{"d_model": 192, "n_head": 6, "parallel_block": false, "init_std_qkv": 0.0375, "lr_mult_o": 0.748, "beta1": 0.95, "lr_head": 0.00656, "grad_clip": 2.0, "warmup_steps": 200, "batch_tokens": [16384, 32768, 49152], "doc_mask": true, "z_loss": 0.0001, "steps": 6244, "dataset": "wikipedia_en"}
MLP neurons of a small language model. Each row is named by its layer, matrix (gate and up: input weights) and neuron, and shows model dimensions 32-95. Each number is 200 + 40 x the weight over its row's rms, rounded and kept within 0 to 999. A neuron's up and down rows have the sign that makes its largest values positive.
Before each neuron's rows, "fires after" lists the tokens most often just before its 100 highest values on Wikipedia text that the model never trained on. A number after a token or word is its count.

fires after: "t" 14, "h" 14, "th" 12, "i" 12, "e" 7, "o" 6
L7.gate327,232,264,200,225,240,213,170,138,240,251,238,216,214,220,167,236,219,188,207,253,223,207,206,209,210,146,260,274,140,197,184,145,253,248,207,182,181,132,253,228,194,188,224,185,161,155,230,229,255,263,109,173,180,244,208,146,246,209,215,184,266,156,174,249
L7.up327,173,235,218,151,146,176,217,141,174,226,267,172,169,233,182,243,209,146,189,172,181,161,164,189,148,175,205,205,160,204,111,164,156,226,157,239,214,134,233,202,276,199,152,190,262,178,156,167,131,238,229,169,195,149,184,135,128,201,167,215,201,217,174,186

fires after: " s" 31, " C" 17, "-" 10, " S" 9, "C" 7
L6.gate203,181,232,195,198,213,145,275,226,261,202,230,168,224,163,224,209,191,213,183,202,209,186,181,202,178,177,217,180,163,280,192,208,220,137,216,230,225,240,176,162,183,197,225,190,222,153,165,168,191,300,199,147,153,141,286,199,249,179,211,189,178,168,182,229
L6.up203,202,212,188,204,122,197,209,252,249,237,202,240,224,128,284,201,205,150,163,176,231,239,113,225,169,161,139,330,261,230,240,198,144,195,222,155,238,225,160,170,204,149,211,218,223,158,167,185,186,269,194,169,155,164,274,249,240,156,245,163,162,187,173,231

fires after: " p" 13, "ain" 13, " con" 9, " Con" 7, "oll" 7, "ind" 6
L6.gate298,182,245,175,180,246,225,231,156,95,212,129,203,203,242,261,171,196,204,219,255,153,201,180,174,208,188,141,161,280,113,192,141,144,223,282,183,146,187,174,261,177,141,215,174,179,226,175,130,99,140,183,164,217,180,192,231,213,183,208,158,211,187,252,200
L6.up298,199,222,184,200,196,233,194,168,162,245,126,208,188,218,228,131,175,140,148,218,136,256,201,134,281,173,128,206,272,135,210,168,246,237,218,233,175,252,196,209,168,191,216,130,205,227,253,155,127,167,213,144,217,186,171,220,214,182,202,105,218,186,344,195

fires after: "r" 35, "th" 9, " th" 9, " st" 8, "en" 6
L6.gate161,266,292,205,183,164,172,262,177,198,213,248,281,192,234,171,198,153,179,183,163,238,212,159,197,218,203,217,272,137,163,136,237,238,245,142,152,189,197,186,253,191,123,277,202,162,243,186,104,141,244,217,255,231,151,193,206,234,233,211,211,256,152,202,170
L6.up161,245,254,208,191,167,217,242,189,239,282,251,217,215,203,125,216,113,120,87,189,251,191,169,173,189,188,244,276,245,160,136,257,236,210,177,164,245,213,240,227,199,114,213,235,209,220,180,165,118,296,210,247,214,118,227,239,234,301,172,244,185,230,208,184

fires after: " st" 11, " w" 11, " g" 10, "est" 9, "o" 8, "it" 7
L11.gate334,237,246,181,142,256,238,161,139,203,171,205,228,267,276,220,190,209,137,204,132,138,171,236,167,128,185,251,251,187,220,135,200,212,203,297,251,192,169,175,211,240,195,205,197,211,231,215,230,213,322,217,218,152,126,207,248,259,215,232,223,199,243,142,155
L11.up334,251,163,180,197,173,194,142,131,230,150,176,133,251,242,229,153,255,164,167,220,180,228,201,229,255,236,213,197,180,180,236,221,271,273,234,167,219,180,153,202,182,183,199,193,256,213,219,226,165,213,220,136,146,196,202,172,262,347,191,261,180,187,224,141

fires after: "o" 41, " to" 13, " R" 6, "ro" 6, " P" 6, " T" 4
L3.gate68,135,171,161,250,200,146,122,193,198,178,187,200,207,203,209,154,116,182,171,87,259,286,112,216,193,198,209,189,252,103,213,209,275,202,229,192,121,175,261,226,198,214,191,258,174,252,208,283,241,237,212,266,152,179,254,140,294,220,231,226,189,179,180,258
L3.up68,210,237,215,216,176,170,274,206,177,192,185,196,281,208,256,180,150,203,192,170,242,178,200,117,163,258,187,153,202,209,224,183,170,155,189,158,153,181,181,164,216,209,169,208,227,214,169,160,182,171,128,202,192,200,269,222,225,188,235,216,239,187,195,149

fires after: " (" 57, " \"" 18, "/" 8, " " 5, "-" 4
L6.gate408,219,231,221,195,200,203,207,172,140,200,186,132,247,187,219,248,203,220,224,205,119,209,204,242,176,206,176,266,215,219,165,116,132,109,155,181,186,158,119,212,257,168,283,235,167,172,148,133,198,246,167,189,167,238,214,110,178,191,210,164,180,194,205,244
L6.up408,196,229,254,142,215,203,193,209,136,222,206,118,168,236,242,278,211,233,190,201,133,270,194,273,229,211,159,305,169,211,143,183,134,165,180,215,126,198,154,180,271,115,228,236,138,205,175,190,229,282,164,196,228,191,193,138,209,162,249,202,205,151,231,227

fires after: " " 23, " C" 23, "r" 14, " V" 7, "or" 7
L9.gate313,201,197,134,197,223,203,224,292,210,243,225,206,214,226,160,177,231,244,237,226,241,160,139,176,195,284,160,221,198,207,169,255,146,247,141,180,88,218,227,220,208,121,301,234,225,177,180,157,186,316,212,191,168,183,207,249,253,216,237,236,247,261,187,195
L9.up313,177,201,176,203,247,259,175,192,252,170,159,233,181,186,157,161,176,170,247,234,258,214,166,211,223,136,194,231,212,216,159,256,151,216,180,192,208,178,212,153,206,213,184,194,269,213,152,219,65,250,168,276,211,233,237,246,207,215,227,160,293,191,188,158

fires after: "y" 21, " in" 16, "ain" 8, " con" 6, " In" 6
L2.gate196,261,215,130,254,191,245,187,234,167,267,204,242,180,172,167,192,178,260,216,199,162,228,218,149,204,138,159,282,220,148,207,196,187,186,251,182,127,162,205,168,187,137,223,235,132,229,203,138,208,203,220,205,195,207,189,227,195,214,279,249,212,315,243,223
L2.up196,245,238,120,189,190,164,211,229,163,213,222,221,170,223,220,185,175,233,215,138,151,219,197,176,219,193,167,268,228,132,185,171,150,216,257,202,97,182,200,210,147,171,183,210,147,245,225,160,220,208,217,183,197,165,185,235,223,256,322,218,215,252,235,167

fires after: "o" 40, " to" 13, " R" 6, " P" 6, "ro" 6, " T" 4
L3.gate399,160,214,167,252,204,188,163,82,185,258,192,186,220,228,273,175,75,209,218,154,167,224,155,173,209,224,206,183,199,185,308,196,178,160,220,186,109,218,200,203,254,271,187,250,189,255,171,275,190,255,154,225,235,212,152,148,157,176,183,166,162,226,152,172
L3.up399,172,198,178,213,192,161,183,133,171,247,149,198,243,235,325,209,51,216,275,158,158,219,168,149,189,255,209,169,188,188,267,220,149,105,183,183,110,216,169,210,234,262,196,235,177,260,179,292,196,241,154,225,286,177,156,147,185,212,174,217,178,244,217,169

fires after: " p" 19, " W" 16, " G" 7, " w" 6, " " 6, " P" 5
L11.gate366,153,260,190,194,213,186,290,124,224,278,236,164,242,225,198,200,166,246,247,164,201,233,152,238,207,197,167,267,184,130,205,210,223,175,214,258,167,221,175,188,165,209,246,203,233,221,235,185,165,158,179,241,152,220,189,207,194,189,288,141,185,188,228,234
L11.up366,239,233,201,131,170,189,203,192,158,214,228,141,239,184,181,118,53,224,222,162,181,253,141,258,176,192,184,174,256,145,208,235,263,175,225,217,173,234,154,276,241,217,269,202,245,245,235,202,157,199,139,224,213,218,203,269,175,128,276,128,179,243,209,259

fires after: "r" 32, " c" 22, " d" 10, " pro" 8, " C" 6
L9.gate66,214,216,217,162,118,153,242,209,248,250,209,213,241,217,245,183,153,209,224,231,202,186,220,95,156,187,169,239,238,165,187,221,162,232,239,185,98,211,251,160,199,249,239,221,218,179,205,246,229,227,320,237,186,164,236,202,161,163,218,175,204,231,142,219
L9.up66,160,201,264,193,206,211,165,139,248,249,188,208,154,270,166,210,198,208,136,269,189,228,122,195,264,136,141,184,234,182,199,243,212,184,213,209,214,84,314,173,205,171,148,188,174,193,175,239,177,212,151,183,237,218,211,208,214,215,171,187,270,188,126,168

fires after: " con" 33, " app" 16, " v" 15, " ad" 5, "v" 4, " comp" 4
L9.gate429,235,180,262,229,203,236,218,159,259,178,200,136,141,185,181,182,196,160,272,192,217,255,232,197,170,208,185,163,146,203,216,192,216,221,156,225,249,288,141,208,252,123,262,151,213,312,241,201,214,239,220,238,245,145,268,273,262,228,205,233,146,173,255,162
L9.up429,191,239,139,207,221,192,262,224,213,196,181,185,150,250,251,193,274,128,252,215,149,200,225,179,226,175,181,117,163,155,228,209,268,246,183,167,195,229,146,255,209,127,269,168,227,162,179,234,216,139,142,201,195,203,194,142,113,235,118,262,146,154,193,143

fires after: "ec" 16, " r" 9, " c" 8, "h" 7, " g" 7, " d" 7
L11.gate449,180,179,165,190,163,234,273,225,176,230,153,123,255,161,225,169,144,218,168,200,192,221,168,210,206,170,184,233,200,158,243,248,252,162,303,183,229,107,267,208,226,210,241,254,206,157,183,231,198,157,125,163,219,177,267,189,164,163,158,194,265,171,209,244
L11.up449,266,284,192,229,160,141,125,104,129,218,184,165,199,188,232,204,220,189,252,154,180,197,253,248,175,226,219,102,186,165,224,294,198,213,243,185,110,192,174,220,185,154,195,86,182,232,184,173,165,219,221,237,133,213,202,271,202,257,159,137,220,197,130,164

fires after: " t" 27, " F" 24, " B" 11, " O" 5, " T" 5
L3.gate151,252,256,184,182,272,282,253,162,188,165,233,276,159,207,186,264,243,153,209,256,225,205,207,203,179,228,199,215,224,208,233,162,146,162,234,225,152,300,246,192,205,261,212,232,183,188,166,200,246,150,184,247,233,218,125,232,197,269,157,183,224,202,215,167
L3.up151,208,195,154,205,241,274,208,191,217,147,164,229,155,178,197,228,247,137,180,126,212,122,211,189,140,231,226,192,201,198,190,230,192,200,199,201,184,187,252,234,215,220,152,235,147,172,180,106,194,136,191,253,201,257,189,209,179,237,170,234,226,175,190,204

fires after: "–" 32, " (" 21, "\n" 11, "-" 8, "/" 6
L6.gate216,159,158,165,230,185,165,186,156,134,224,268,185,178,258,230,163,238,214,236,175,232,251,204,226,168,277,181,165,201,220,180,170,207,196,161,208,174,162,134,194,198,199,193,190,181,162,130,202,197,282,193,187,228,204,216,168,241,213,168,223,221,215,236,234
L6.up216,188,182,189,198,162,232,177,153,215,194,178,177,197,301,182,230,239,190,170,92,251,227,252,158,198,216,166,257,169,204,169,205,300,260,155,280,154,251,220,204,208,221,131,218,181,191,238,197,224,139,108,189,148,112,279,120,136,181,168,239,195,207,222,181

fires after: " p" 28, " L" 12, " P" 11, "r" 8
L7.gate332,160,227,184,184,264,194,234,175,270,155,171,221,190,192,205,155,167,172,129,158,258,169,193,206,184,120,152,199,179,190,199,285,181,195,165,234,182,251,179,246,196,279,263,265,244,226,222,163,239,246,214,183,236,179,235,221,192,273,205,222,212,133,182,204
L7.up332,193,176,154,189,185,235,180,183,232,222,274,209,134,203,242,291,152,238,152,175,301,200,230,212,219,193,187,191,193,184,280,263,174,278,231,195,209,299,166,238,208,198,216,174,127,159,262,224,150,172,209,200,249,219,194,56,208,220,209,226,174,168,205,264

fires after: " for" 18, " S" 16, "um" 13, "or" 9, "ar" 7
L3.gate235,160,190,217,267,206,250,122,175,193,177,156,173,229,265,155,288,202,169,225,289,301,295,242,139,200,119,296,188,231,137,175,183,227,248,187,203,207,147,266,229,225,180,214,257,247,211,208,220,192,193,164,198,201,278,237,218,229,195,257,193,270,146,230,193
L3.up235,188,177,181,245,220,246,131,193,211,161,179,145,232,217,136,248,207,195,241,265,269,228,242,181,222,150,268,177,227,186,153,177,215,230,209,187,187,125,261,233,249,140,205,280,250,213,226,181,162,202,158,167,204,245,210,148,196,203,259,209,255,158,235,198

fires after: " t" 27, " F" 25, " B" 10, " T" 6, " O" 5
L3.gate148,209,123,182,232,200,225,239,205,235,221,178,233,173,148,179,315,244,190,213,211,240,185,173,159,159,202,180,258,235,242,208,182,233,163,138,212,201,227,226,173,176,267,161,184,203,183,238,138,183,186,204,227,171,213,179,232,120,229,204,187,226,249,142,254
L3.up148,286,161,183,193,263,239,201,137,189,203,195,305,147,194,225,245,212,216,206,157,204,172,132,212,183,258,188,235,176,217,218,184,190,134,166,226,203,229,193,215,228,231,163,156,218,136,170,217,244,207,194,196,215,215,146,231,136,253,212,242,239,174,201,176

fires after: "o" 39, " to" 13, "ro" 6, " R" 6, " P" 6, " T" 4
L2.gate138,175,170,242,207,186,182,144,154,143,251,203,225,223,189,249,148,121,196,254,172,224,208,153,234,138,217,206,210,186,230,223,163,192,187,204,180,176,176,244,147,224,224,145,213,190,158,180,239,265,190,289,281,207,232,215,144,208,167,211,201,158,234,225,202
L2.up138,152,166,205,223,179,234,169,168,143,219,194,158,161,285,209,229,136,151,274,229,223,208,163,246,225,246,240,186,237,267,210,192,149,175,154,179,196,224,144,158,173,222,191,197,253,245,208,174,234,245,157,210,185,211,181,225,200,141,256,232,166,171,193,186

fires after: " s" 24, "r" 15, " K" 9, "o" 8, " S" 6
L9.gate464,229,166,132,196,201,242,258,214,154,138,232,234,228,201,214,192,199,166,155,181,181,183,182,195,197,204,249,165,178,199,237,163,196,160,118,236,191,166,204,184,178,261,201,237,229,235,161,189,225,225,159,182,222,191,269,189,230,231,199,226,244,191,204,240
L9.up464,107,170,154,209,222,188,252,251,240,180,243,182,189,245,192,191,278,134,174,125,152,217,200,261,185,197,197,214,208,243,134,184,207,143,157,185,186,160,225,212,194,172,211,218,260,195,163,248,173,241,188,162,204,231,211,169,135,278,219,246,188,176,196,205

fires after: "id" 13, "em" 8, " " 8, "res" 8, "i" 7, "v" 6
L2.gate366,172,140,131,177,198,177,250,262,237,231,210,160,279,178,248,209,187,178,282,161,185,192,214,202,216,238,205,274,196,206,201,186,248,200,204,183,207,237,204,177,138,265,203,168,155,209,204,219,263,157,151,206,253,145,162,157,267,207,181,243,212,132,215,240
L2.up366,159,162,171,191,218,193,279,239,267,217,214,162,284,145,285,209,199,202,270,198,181,143,188,216,190,251,137,269,151,239,223,206,230,229,169,195,211,226,201,156,176,230,199,172,152,202,199,225,240,174,164,234,258,157,192,180,211,182,160,256,202,126,244,260

fires after: " W" 23, " w" 10, " and" 9, "A" 8, " the" 5, " F" 5
L3.gate460,174,199,154,173,199,176,201,194,271,219,231,226,200,205,203,246,152,250,248,235,205,210,236,210,223,278,230,175,165,179,246,157,220,192,207,166,220,202,189,219,143,280,172,142,213,195,220,190,177,253,201,121,170,204,139,219,199,247,134,192,228,210,232,200
L3.up460,188,190,200,181,190,219,181,222,265,156,260,224,173,196,177,212,198,276,208,250,194,195,226,163,220,212,205,221,139,157,193,170,202,201,199,188,258,171,205,227,126,285,181,189,182,231,182,208,199,266,201,156,189,192,165,198,215,212,105,232,232,187,250,219

fires after: " re" 19, "o" 14, "re" 13, "rit" 8, "e" 8, " off" 7
L9.gate452,152,185,229,195,203,180,176,265,197,222,220,187,199,227,198,176,134,252,226,290,210,236,192,238,203,258,242,153,225,201,252,158,231,203,243,188,199,183,201,218,205,194,185,133,212,183,246,174,263,193,239,211,208,238,177,166,208,262,196,191,251,220,231,186
L9.up452,183,246,221,172,152,182,240,188,171,155,222,252,228,229,156,213,247,182,167,169,208,102,201,120,206,243,229,179,243,161,195,187,165,225,154,191,156,202,235,163,172,237,184,239,193,274,250,208,215,216,213,208,265,216,147,191,216,262,227,178,236,261,281,149

fires after: " v" 39, " p" 16, "v" 12, " d" 8
L7.gate94,209,177,241,221,182,253,221,181,190,148,136,150,249,216,201,198,200,153,230,242,250,150,259,191,116,170,190,143,153,207,278,158,213,222,264,255,237,293,224,262,209,170,229,151,165,246,242,254,169,179,267,203,150,220,252,211,177,200,199,208,279,239,244,214
L7.up94,138,224,169,149,152,185,219,231,179,226,138,153,196,222,171,234,119,209,211,208,206,167,186,214,266,189,185,202,268,176,150,166,175,217,238,220,188,218,203,266,120,173,204,158,128,186,177,223,238,144,146,245,248,254,185,183,153,167,181,250,232,135,171,205

fires after: " H" 19, " sh" 18, " n" 12, "n" 10, " p" 8, " h" 4
L6.gate249,159,218,187,232,245,212,286,192,191,199,192,205,176,245,160,261,214,206,197,261,175,150,250,209,169,179,210,212,252,202,119,162,190,206,224,209,151,122,257,226,146,212,182,144,234,154,208,154,193,241,168,186,289,226,194,141,194,252,139,200,203,208,161,238
L6.up249,204,153,265,219,204,203,211,218,190,284,248,166,171,212,244,251,219,214,183,230,243,201,224,120,141,61,151,191,223,234,107,213,200,185,253,207,159,167,215,237,234,201,204,244,175,178,188,193,200,196,181,114,212,178,184,181,170,224,140,216,194,209,187,210

fires after: " be" 19, "i" 11, "e" 10, "ie" 7, "re" 4, "or" 4
L12.gate403,227,292,172,198,156,193,214,199,185,142,235,214,197,176,200,164,182,192,242,207,272,199,204,205,257,182,163,185,147,218,165,199,214,190,169,214,239,238,184,270,204,168,184,237,217,172,218,206,184,256,238,161,190,225,164,155,151,233,224,163,181,199,208,240
L12.up403,235,317,264,162,189,215,231,230,195,229,212,192,248,202,196,281,207,160,208,251,211,246,137,204,172,206,186,197,157,235,182,186,210,234,186,238,130,240,230,196,237,181,152,197,238,158,189,157,194,207,248,259,228,179,161,113,179,189,185,236,196,166,282,288

fires after: "\n" 24, " \"" 23, "==" 14, "-" 11, "===" 7, " (" 6
L6.gate75,146,155,201,140,181,236,122,193,227,199,249,220,244,186,287,201,182,204,223,173,194,253,242,160,193,186,184,138,227,206,166,189,140,218,186,293,147,199,209,185,162,200,160,139,168,250,170,184,243,203,148,185,173,238,174,150,157,189,237,239,137,185,180,182
L6.up75,230,172,202,229,195,217,216,141,156,200,230,175,197,216,186,234,179,188,251,200,251,234,243,184,224,178,133,195,175,179,200,166,231,242,117,230,172,161,228,148,233,167,228,157,118,194,174,211,253,249,146,153,205,147,224,154,134,158,260,241,121,220,233,178

fires after: " h" 27, " H" 16, "ol" 14, "ro" 7, "or" 6
L9.gate499,180,202,207,238,186,236,164,247,247,196,195,277,175,237,231,201,223,197,203,211,220,211,225,194,198,231,285,214,181,238,211,211,244,179,213,218,222,220,340,195,118,196,178,208,195,175,175,135,147,171,185,216,217,259,143,191,199,260,198,202,220,166,186,243
L9.up499,147,304,261,198,159,179,265,246,175,200,229,187,246,232,188,232,164,178,173,221,284,205,189,151,214,178,153,259,180,215,139,264,185,244,126,199,172,222,250,248,248,229,180,217,229,213,272,220,147,223,182,231,245,222,140,100,215,216,150,238,180,193,219,290

fires after: " l" 28, " w" 13, " s" 13, "m" 9, " al" 9, "r" 5
L3.gate196,241,245,201,225,222,224,201,167,141,146,250,157,186,266,162,143,164,177,179,171,135,209,204,264,189,175,213,179,193,196,221,138,157,182,176,203,134,129,199,290,253,251,183,141,283,270,243,164,228,222,230,235,184,217,250,203,223,236,192,186,234,165,237,115
L3.up196,256,194,246,193,146,238,303,199,160,203,232,137,184,235,186,116,252,204,135,235,170,195,110,216,226,175,178,230,190,211,182,143,221,160,179,228,138,201,254,207,268,158,137,201,251,239,187,177,213,140,203,202,203,198,267,176,205,192,184,134,246,157,172,202

fires after: " sh" 27, " st" 11, " B" 9, "h" 9, " g" 8, " th" 7
L11.gate258,221,272,193,233,166,208,193,247,207,211,139,209,217,223,179,227,171,192,128,238,176,165,195,219,234,199,255,173,243,198,177,206,250,204,276,228,248,140,185,239,198,181,200,225,97,281,157,240,139,299,166,210,199,166,270,234,237,241,161,187,224,171,257,139
L11.up258,262,147,191,196,253,185,216,84,156,108,246,193,253,203,204,162,189,178,258,167,208,199,215,206,186,199,238,196,247,143,204,282,258,222,257,154,249,177,207,231,238,255,189,150,198,127,267,212,187,229,180,161,161,261,198,202,167,200,231,221,216,140,154,167

fires after: "-" 33, " (" 22, " \"" 18, "(" 13, "/" 11
L6.gate163,89,206,215,201,252,231,163,197,140,238,125,250,230,221,189,230,173,127,224,182,211,236,146,214,147,124,171,191,238,188,182,169,140,199,155,166,207,225,167,148,206,185,193,189,149,247,225,225,231,220,117,154,110,201,204,163,242,234,240,215,168,189,149,180
L6.up163,179,188,214,189,190,233,199,142,121,199,117,210,219,195,180,217,160,177,237,188,199,318,198,182,163,124,83,139,225,237,253,143,208,201,154,172,284,222,239,237,214,146,116,167,187,262,234,212,167,173,164,146,88,198,237,212,264,215,218,249,136,229,194,200

fires after: "C" 20, " (" 18, " \"" 17, " P" 12, "-" 6, " " 5
L6.gate32,213,192,171,182,234,230,213,182,138,226,210,234,177,215,202,231,149,220,156,134,166,184,195,209,148,191,216,217,233,223,148,213,187,170,179,180,218,215,154,110,284,223,177,190,201,163,246,134,196,202,114,126,241,189,231,191,188,194,245,238,237,217,232,256
L6.up32,197,202,230,219,244,198,232,181,146,275,171,243,202,218,214,239,248,225,190,256,194,183,151,184,220,217,153,225,220,153,149,175,170,178,171,226,185,179,193,206,224,171,294,155,209,219,251,179,190,193,165,173,169,206,271,147,183,200,215,129,204,215,281,152

fires after: "|" 33, " |" 15, "-" 9, "ch" 5, ";" 5, "ary" 5
L6.gate202,191,199,205,178,171,249,187,228,294,217,223,119,169,150,203,221,234,222,184,171,195,171,288,188,244,208,215,203,217,228,221,205,191,100,284,241,215,159,199,213,177,219,269,166,151,221,124,192,210,203,176,193,296,94,163,185,250,225,122,126,209,152,177,242
L6.up202,186,189,210,186,129,203,93,172,279,209,143,214,180,194,265,204,174,205,122,169,208,237,230,170,158,242,156,186,181,185,239,205,129,161,194,245,236,178,264,207,176,236,282,193,204,247,209,208,241,142,193,217,288,190,160,148,209,162,148,132,232,194,172,286

fires after: "-" 23, " \"" 12, " (" 11, " re" 6, "/" 4
L6.gate19,222,179,240,150,144,208,170,245,180,186,243,242,174,203,206,175,180,175,191,205,226,245,265,220,146,223,174,183,263,196,96,133,149,222,190,234,102,210,179,270,214,217,266,159,225,186,225,183,214,226,204,203,214,203,196,159,191,207,170,204,183,125,189,213
L6.up19,184,220,223,202,289,204,232,203,221,214,198,204,220,184,189,187,208,170,237,236,240,245,257,244,88,206,177,199,150,221,91,151,165,194,189,198,220,152,124,237,209,154,235,147,180,108,191,169,232,214,192,173,142,168,173,175,230,166,153,241,163,228,185,166

fires after: " |" 36, "|" 16, ";" 9, "t" 7, "ary" 4
L3.gate87,200,240,214,183,151,297,250,220,237,210,264,217,145,220,154,299,235,234,122,165,229,146,183,200,267,206,180,176,227,229,92,226,235,218,200,259,216,189,267,192,167,168,216,180,174,166,229,214,228,155,172,199,270,167,259,227,176,137,152,189,202,178,152,254
L3.up87,148,188,156,177,166,241,150,192,223,302,202,185,156,185,171,232,209,200,155,235,203,183,145,209,235,208,175,227,197,254,236,191,206,154,229,269,171,190,208,194,199,141,202,210,167,135,255,211,164,161,146,218,220,227,146,134,192,150,113,130,199,219,136,247

fires after: "S" 18, " U" 13, " s" 12, "c" 11, " S" 11
L9.gate158,161,149,206,265,206,199,308,240,205,157,173,199,130,190,247,259,171,176,226,189,225,188,157,246,182,163,214,148,259,251,196,210,218,152,171,258,265,152,238,240,193,267,237,150,210,160,292,163,237,159,171,225,196,135,211,173,174,171,207,221,120,224,146,225
L9.up158,209,233,187,222,154,183,150,195,165,202,123,195,211,162,278,223,222,207,179,201,213,189,134,230,205,108,214,161,231,192,154,211,192,135,231,176,215,154,191,237,152,250,243,216,165,291,193,218,215,214,278,225,124,190,247,225,252,184,218,147,234,222,154,190

fires after: " s" 48, " b" 37, " B" 4
L7.gate76,240,113,159,236,221,258,192,230,210,165,175,230,244,191,213,225,163,162,145,180,120,199,150,154,228,196,286,186,201,180,190,202,242,148,177,199,156,149,210,244,216,222,132,166,230,226,197,211,246,197,189,206,231,191,210,215,121,231,250,208,139,166,189,195
L7.up76,219,189,129,248,128,212,228,149,92,160,194,226,145,200,134,192,245,133,151,180,48,230,171,203,255,165,193,144,204,232,171,178,183,203,219,197,172,191,250,209,170,154,212,220,240,289,196,182,211,219,221,153,200,219,202,238,219,188,210,245,200,191,109,184

fires after: "r" 37, "th" 8, " S" 8, "'" 7
L7.gate95,237,104,192,254,167,267,237,259,217,197,261,202,246,187,140,167,221,186,233,224,197,231,156,149,242,186,187,248,272,228,221,173,253,224,170,216,207,256,199,190,200,193,216,236,197,146,201,186,143,208,201,204,208,180,135,189,198,253,269,152,179,133,188,130
L7.up95,159,109,221,242,199,184,236,213,237,309,203,211,143,227,145,230,212,177,206,194,245,161,240,141,258,180,186,198,188,205,108,200,267,197,179,155,227,230,265,163,219,165,204,199,143,170,203,213,119,241,168,241,259,163,219,223,143,251,268,189,168,164,153,142

fires after: " A" 25, "A" 15, " and" 8, " N" 5, " n" 5
L4.gate202,200,245,189,174,203,205,220,234,245,238,259,194,169,203,118,299,99,201,243,253,229,185,205,196,197,240,201,190,247,141,265,275,300,245,208,215,217,161,221,235,211,205,166,180,229,243,170,157,168,189,262,235,170,157,169,159,218,180,181,183,204,261,248,240
L4.up202,207,235,190,191,222,215,212,261,236,266,252,224,154,224,128,280,120,210,209,271,240,190,223,175,181,228,178,192,226,131,255,277,302,272,177,211,219,148,203,266,151,176,152,198,193,216,183,177,174,200,243,217,163,159,183,151,196,205,188,198,202,227,235,201

fires after: "en" 20, " the" 12, " m" 9, "ub" 7, " The" 6, "or" 5
L3.gate197,181,163,161,265,172,145,235,229,231,239,207,178,169,208,229,245,175,201,250,183,216,165,288,236,185,208,252,213,250,260,236,212,180,218,157,212,149,193,189,177,245,232,170,247,209,202,209,223,245,193,207,240,187,239,147,195,240,202,159,213,188,282,244,241
L3.up197,162,207,129,220,201,123,258,191,263,233,189,190,193,226,240,265,144,225,280,158,232,167,258,248,216,220,253,215,223,239,260,229,164,241,177,191,183,186,199,143,213,212,203,288,224,208,285,213,276,238,168,271,210,212,224,219,270,201,174,212,248,227,191,226

fires after: "\n" 31, "|" 11, "==" 9, "-" 8, "4" 5, " and" 4
L6.gate470,240,237,196,151,204,211,215,281,178,161,232,242,245,199,194,175,168,244,214,248,207,235,170,179,213,275,222,192,242,208,200,153,246,184,180,231,216,169,329,115,248,158,195,123,146,202,195,255,218,167,157,155,196,181,175,224,86,210,191,251,151,161,223,166
L6.up470,271,229,228,166,140,196,175,128,221,257,266,226,223,176,236,227,157,225,187,216,217,210,227,143,220,247,186,177,188,208,240,65,213,152,117,223,185,126,266,145,160,159,163,176,209,271,205,141,130,221,177,200,183,252,188,156,184,134,157,235,159,129,230,159

fires after: " l" 19, " L" 15, " res" 8, "s" 6, " " 6, "4" 5
L11.gate157,178,203,184,267,180,196,172,251,278,218,159,220,159,248,187,168,175,267,206,202,182,161,238,296,255,251,206,209,229,190,213,143,174,193,184,185,158,146,194,230,248,286,224,196,207,214,209,197,161,205,191,201,173,253,174,282,142,196,205,149,153,261,251,186
L11.up157,193,199,188,164,120,204,238,206,137,185,162,208,165,261,237,206,177,225,115,219,226,215,273,206,200,251,182,263,214,187,227,159,245,218,255,166,196,239,211,277,92,215,230,184,232,154,203,184,218,227,186,257,207,218,206,200,214,184,208,266,183,162,280,238

fires after: " A" 25, "A" 16, "ubl" 12, "ic" 7, " p" 4, "n" 4
L4.gate341,214,228,149,255,290,241,187,274,281,146,207,144,160,160,206,186,144,169,318,216,207,197,148,205,174,282,243,153,252,193,222,212,295,226,241,163,197,239,200,209,201,166,222,198,255,209,226,107,162,184,198,161,191,251,150,215,133,190,136,191,231,233,220,188
L4.up341,224,172,176,239,282,234,173,224,209,191,269,171,169,173,224,235,107,202,245,189,209,170,231,213,224,258,235,161,224,172,199,264,299,218,240,205,214,197,223,196,185,168,212,239,242,137,217,89,207,176,201,194,193,241,193,161,129,214,110,217,198,197,274,128

fires after: " P" 31, " Com" 18, " p" 18, "om" 5
L6.gate85,163,254,168,239,234,251,169,168,128,239,276,158,239,222,193,229,110,257,191,237,194,221,195,161,180,181,191,177,192,263,136,132,227,191,187,179,124,219,161,239,135,156,163,182,165,252,226,234,199,154,159,140,180,216,257,223,161,204,288,173,274,230,204,232
L6.up85,142,277,142,215,238,234,132,196,161,212,205,152,241,210,210,244,159,201,209,204,159,202,162,165,197,214,182,212,242,197,175,196,254,179,173,181,168,171,168,239,133,212,163,172,172,221,171,219,211,167,170,189,179,216,200,247,152,206,243,164,217,247,183,274